config.yaml
num_hidden_layers: 12
hidden_size: 256
num_attention_heads: 8
num_key_value_heads: 4
head_dim: 32
intermediate_size: 1024
vocab_size: 512
hidden_act: "swiglu"
norm: "rmsnorm"
norm_place: "pre"
norm_eps: 1e-05
positions: "rope"
rope_theta: 500000.0
rope_fraction: 1.0
qk_norm: true
attn_scale: 0.177
bias: "none"
tie_word_embeddings: false
parallel_block: true
init: "uniform"
init_std_qkv: 0.031
init_std_o: 0.0
init_std_up: 0.031
init_std_down: 0.0
init_mimetic: 0.5
optimizer: "adamw"
learning_rate: 0.00257
beta1: 0.95
beta2: 0.99
weight_decay: 0.037
lr_head: 0.0129
warmup_steps: 252
schedule: "wsd"
decay_fraction: 0.763
decay_shape: "linear"
final_lr_fraction: 0.0
batch_tokens: 131072
max_seq_len: 1024
doc_mask: false
train_tokens: 678500000
max_steps: 5177
dataset: "wikipedia_en"
MLP neurons of a small language model. Each row is named by its layer, matrix (gate and up: input weights; down: output weights) and neuron, and shows model dimensions 128-255. Each number is 500 + 50 x the weight over its row's rms, rounded and kept within 0 to 999. Numbers have three digits each. A neuron's up and down rows have the sign that makes its largest values positive.
Before each neuron's rows is what it responds to, as a language model described it from the Wikipedia text at the highest values.

Short word pieces that continue a word already broken into odd fragments, especially ot in n-ot, plus controv-ers-y, dev-el-op, al-l.
L9.gate403:573472455497559500509541515547507473498424494580481491509451503521567544536460490526537471498458507423493513602519533495445547425485509469553541491552560493540492481547535566550497462524537538474499515459447531409503599500406488537531454495401505516552433475423466475536394469503528530495510476536500615594480463543553532536505651445608453456424496607586493476473460431464547526525415
L9.up403:500510571461558500404482425506509459475555496543474480455440542455529529504490479515530507531370403495472485556506512526467533492488525572485530534564447377481510536507561564479506477599540489535501554511527500473457484574549496515505361546470507555458528583571575436412519442494594522487458550517481534497551470536582480501450405475440431431504493486493578474492516522509557582470459
L9.down403:492524376513467498516514540536493433498462483394540429493438482421589403542426437411500615486533462462464571522630455517474476571537553527465526539481539500572460440470499456442533441490514497498525393485502431513509534479533422556539521521518448523555484517497441455480420585529517548587482508526469557478529535599528526468479634499498522510519487557526540502462524539530497531449477

The second digit of a four-digit year (the 0 in 20xx, the 9 in 19xx), in dates, tables and career lists.
L2.gate92:528553533379519534456425500408435484512439421446482572563517483454553506468524422528434503490496413458392514582493506444435495510529523500535491560512514496504614527474527546550546495468469421592506465458636488428468553496493500511458426471496525536479506467476501457480447432490493553443550458472533461522566471457542491432626437488484505479526451515468604451464445502532583572471587
L2.up92:561422529509488529496500445558507535469564458501545427520494442429484561479485514541483504478512511369428509478456479526463555500525568549487483535461452560545449452463391507511483494540506550602557579570474419565515491485436419545527504496483434459517481416497529426492578552552399431518486475542575446408472499493514456503453434523496473506473427532446433493534461571607527560509489
L2.down92:439500536519520462416460545527485555445478480530563551571562479428487515455528560499465509429480456428489578490467566511468480467515543440478462553452540455451494479498464555582550515409542492588514517599546510428523461472515449595462520477440413409330532491534478520449532509495401494515489540553538389477465479546503465435475406502511466399462440506425537490426455563506523567433439

Word-piece fragments in the middle of a word, mostly after a preceding "i" or "u", such as j in Beijing, Vijay, Vijaya, am in Siamese, Regiam, el in Richfield, Homersfield, il in Águilas, Guilty.
L6.gate620:588464476479488535527503487532562495547474551619524526421476513556485517462500574467502494454449569420500495451616565464495411442508471450452453472474546444570414530573513528577486590454500474501486506503426594667502507504482586465477525494535476542572490391547518467483508534539493569503540504528501430369443441494527561496493499532476465522436514505503395528495509437501508542526592
L6.up620:608460646508570503442500490497404536444529456473482539559476361525484485494523484475484441479544485481571579625439459524565497507512544509523499522516451569501474462479612463549467495525468573566490540538540523482473531493444483491551586514530529432543467428516558568562423436490483408489407514478473517434542511555428536529541383470589583517538490536621548576482453475458505476540531
L6.down620:511484460489587477509455569493487523449537486542553489498432548504479541540514519484445492478455496505475509546514452507500505546430486575390561465515499567437431441458542562416528404479491575568456544558557492644456442461486450607592535461443448528543555515596497485469539441521590488506539486483581463513424600531498544532514452569498497428572489456491534529454513466490546576539476

Final pieces of split words that usually precede a number or date, such as o-ver, sin-ce, abou-t, k-ill, plus digits inside years like 1-9-96.
L9.gate41:478423460558492565474442405443432479534529546519519532467573472476543518507473539533424550470477446499494373588438599496547469443585515571490524541453599470486474583484480560576529469490502557491410465680552449531510562547528486488438514477449600492580478533464512446485489529540561415506514528576442580517459480524541490458518465508543479500531524454492556555489478543411521537478398
L9.up41:525502581512437481478558532520442533416486405553504507559531440531444512494477459612492493562494410493563489522564441450450467516467474524493469497457430542438544530534442588481512502499485540447523434492506476492413589467479506511568510531521580467380521509478498625554402387450439517514437539496528508491529449396472516445549488469550457500487401526569383530513482526547534494463480
L9.down41:524429597430414487443471533572434512558535491447504416485469493501437449452424481437535527474501467427503444505597510489459558585446515558506455634492494603483465620536473511570489442537476469432410437512530541574489471531504416582406501411514579466498490487507488432629513432600531424565454465522473497500530393456617468469485515468506552429515557495449467523567453581441513474479536

Mainly the final piece of a split preposition (dur-ing, throu-gh, follow-ing), plus standalone on, for, in; also word-ending pieces like -al, -on (central, front).
L6.gate358:451539490513513466432579570571441490515492478523546409513580454414437585451469523501430455422494513443518578468540584542543477457482540546522553502620547579548534471517632492522478540512554532481465485597544544577464486527383420495519441526481486401516442508478556501552585485401499516400503496523464625471466519533475488504501497559571539463603463467466615507501462463448486577517498
L6.up358:474533580489475512496526472455605488566533537616530448454453454525474422515484524529516538550513452544467467543458431472452464547528539486502536495535494410551498508496524607516513443531490535517434426528547462521524478475537550496529527546505613517348420537496532445521506437552417542516474539473508471402503589440550533492527486502477541492504433435487568523497543439516526431480479
L6.down358:526553438594449488484595508491458540493455468565452533565474448445536551443406561494442473438530484454479503475521447530526456470400544553475503494516432503559536542501448452438537618435485583428506473536501435579512536516426477470570540422454493386491513502482622423596509543515514477589527486400524586521453473574450530483496484503576582384563424489573528525425485554522493545564554

Word-piece tokens that continue or finish a split word, most often the "is" of th-is, also athlet-ic, fem-ur, consec-ut-ive, Bei-j-ing.
L9.gate1005:497487506498548508579527496396377514502427431527535566500450550537469564420459449494562547461492583477507546507497501543563482515453459477538486602395479450492409546556560448511546595476409470449522547455483464489463582594419470455419465465504494553485425466533515554520512571397530447575440566522513473470542548595476509581510507493559487512459500470526433418550553535501588487500553
L9.up1005:591550470543544471540533442501488489462489589471598514541436512569499610512463548473486527545439453454559524537426476475431401491511457546494468433563577504468440461586551519444529494517538581531468550465517479549506442534450517508485595456492437517526422463398521492447566534477497493537491550511561501512542594583431558545520465503480482493527446502519469550450508552518452533486495
L9.down1005:445414528396530484491503541521529442447471443546477561548553496498525534580525462504453432503519448570460539528523426514532488492510571545515485485433512457508489559464424499531559500508450517584432411561573488420441467540580451415461526487414574478519491434493526442563432473473497503393624511393495480440452407410527435481526555488524435522601611503475464431499498480368601501519467

Final piece that completes a word split into parts, mostly plural or verb endings like -s, -ers, -ies, also y, so, ot.
L6.gate712:468576578550420509474477524503523481492468391507473508505546474538582477461476545495540459553535500496457492577415464442516462502454562497525460391561460523529533446572467471470543480522492470481526423535446515464547510607439504467456551458457564488540469544379519523590379468545421491514439513574515547525482437483530479529393603538496368496501508508550484510528458456515502559520495
L6.up712:543517515472452511435506530461637555480489432517490589607520459424571532449555591564513525552496540429553539544467445578454530519419526541474526495533558464466518474605482504439485573620527468389498568490446510462585512552636470580516496509470529538498447459468515502481418460592501508475454489561489472422447414512564468524462479533441452469514485525532427495453479473460559508532473
L6.down712:456471465494599373513528465480388505528428525443580498442429499533512482552488463406544509482433454544507512450566523443524469397527530522469504494387526529484479469479598546569511474496480508538526572598551542590415483481434487485431496456471520573505551468566503550491541453465535531605519526410473369562441476527499514487450491445460531449515587550486465489537562563469479472387510

Short consonant pieces like l, st, pl, n inside words split oddly into several tokens, such as inc-l-uding, orche-st-rated, Recog-n-ition.
L2.gate524:492481506471492532513409464566527472413417514532508450465502577440538411450511517463544505481560545429440511482582518484528523453541501536531468463512494444415460534511478452489561492468544498540503582530448467543451491501556545562527434549530517591497438473511480540491515506493587458464337484565528514493443555464516457471508584479537505517419512532481588498435440442547459574458550
L2.up524:422499418528575542454463533525459470420520448507406446520468497354461490547522486374524569570520535474430460497511558515473452523458535533516471487441395505450363552527531505556609525552479511466537554466424415471547458458445516451566519486533531544547517504497541471484565564493523468483452529485558523565513531552437462591515495504597643433397507556539561499534452435467430547488561
L2.down524:458534467562594513407538587464400587486516473524502535443541440463514537559453526442507509480475515536474426579436568534400468515484473499482500564508460487505437571461529522585382529572516486475536509506453451464522483501364467429538513465543508486492526554506564499500543469504488476518521568509460501537443446580477484589476400559555577410496471535550540513547479425527517449504460

Final subword pieces that complete a word split after a short prefix, such as th-is, h-as, wh-ich, med-ia, pl-ay, and colons in lists.
L2.gate466:495475550562496533491474418538468599594427626492452535475538534496441575492489559589598533587481538522407425486500526540451512475570451570452476527529550480481479511532508515462482496510539445502504455523482537507524551506533507506545541451467467456562495492369555455521423473564449479613462624509462589561510480471582545517417474515511442540485465556537483485453492472523479555518424
L2.up466:465523503514552422479468513517446455605443416481554556479454404556527516515511472580483440474519533504499575493498501528510473509496583537561431389484526576497513468596574431493494540477453474512472517472454488553500486456483574603555484522469397530571467508535532450525505591509549513489545502447618409537586610466607519499517495521495513476446506472583547477541524451441461509531479
L2.down466:427534415475515503405421490433449513556499430494535542481424471515484561472503500425532448495544561407486443554452532495616443495474455500548508473555517561524482448553545450477330509453438469490579493506530487457465452454436574587494562497510424517578491472565538433357539511424474439515475623516573445498557575540532500544457500522583492397521520411600507493560513508513407486535480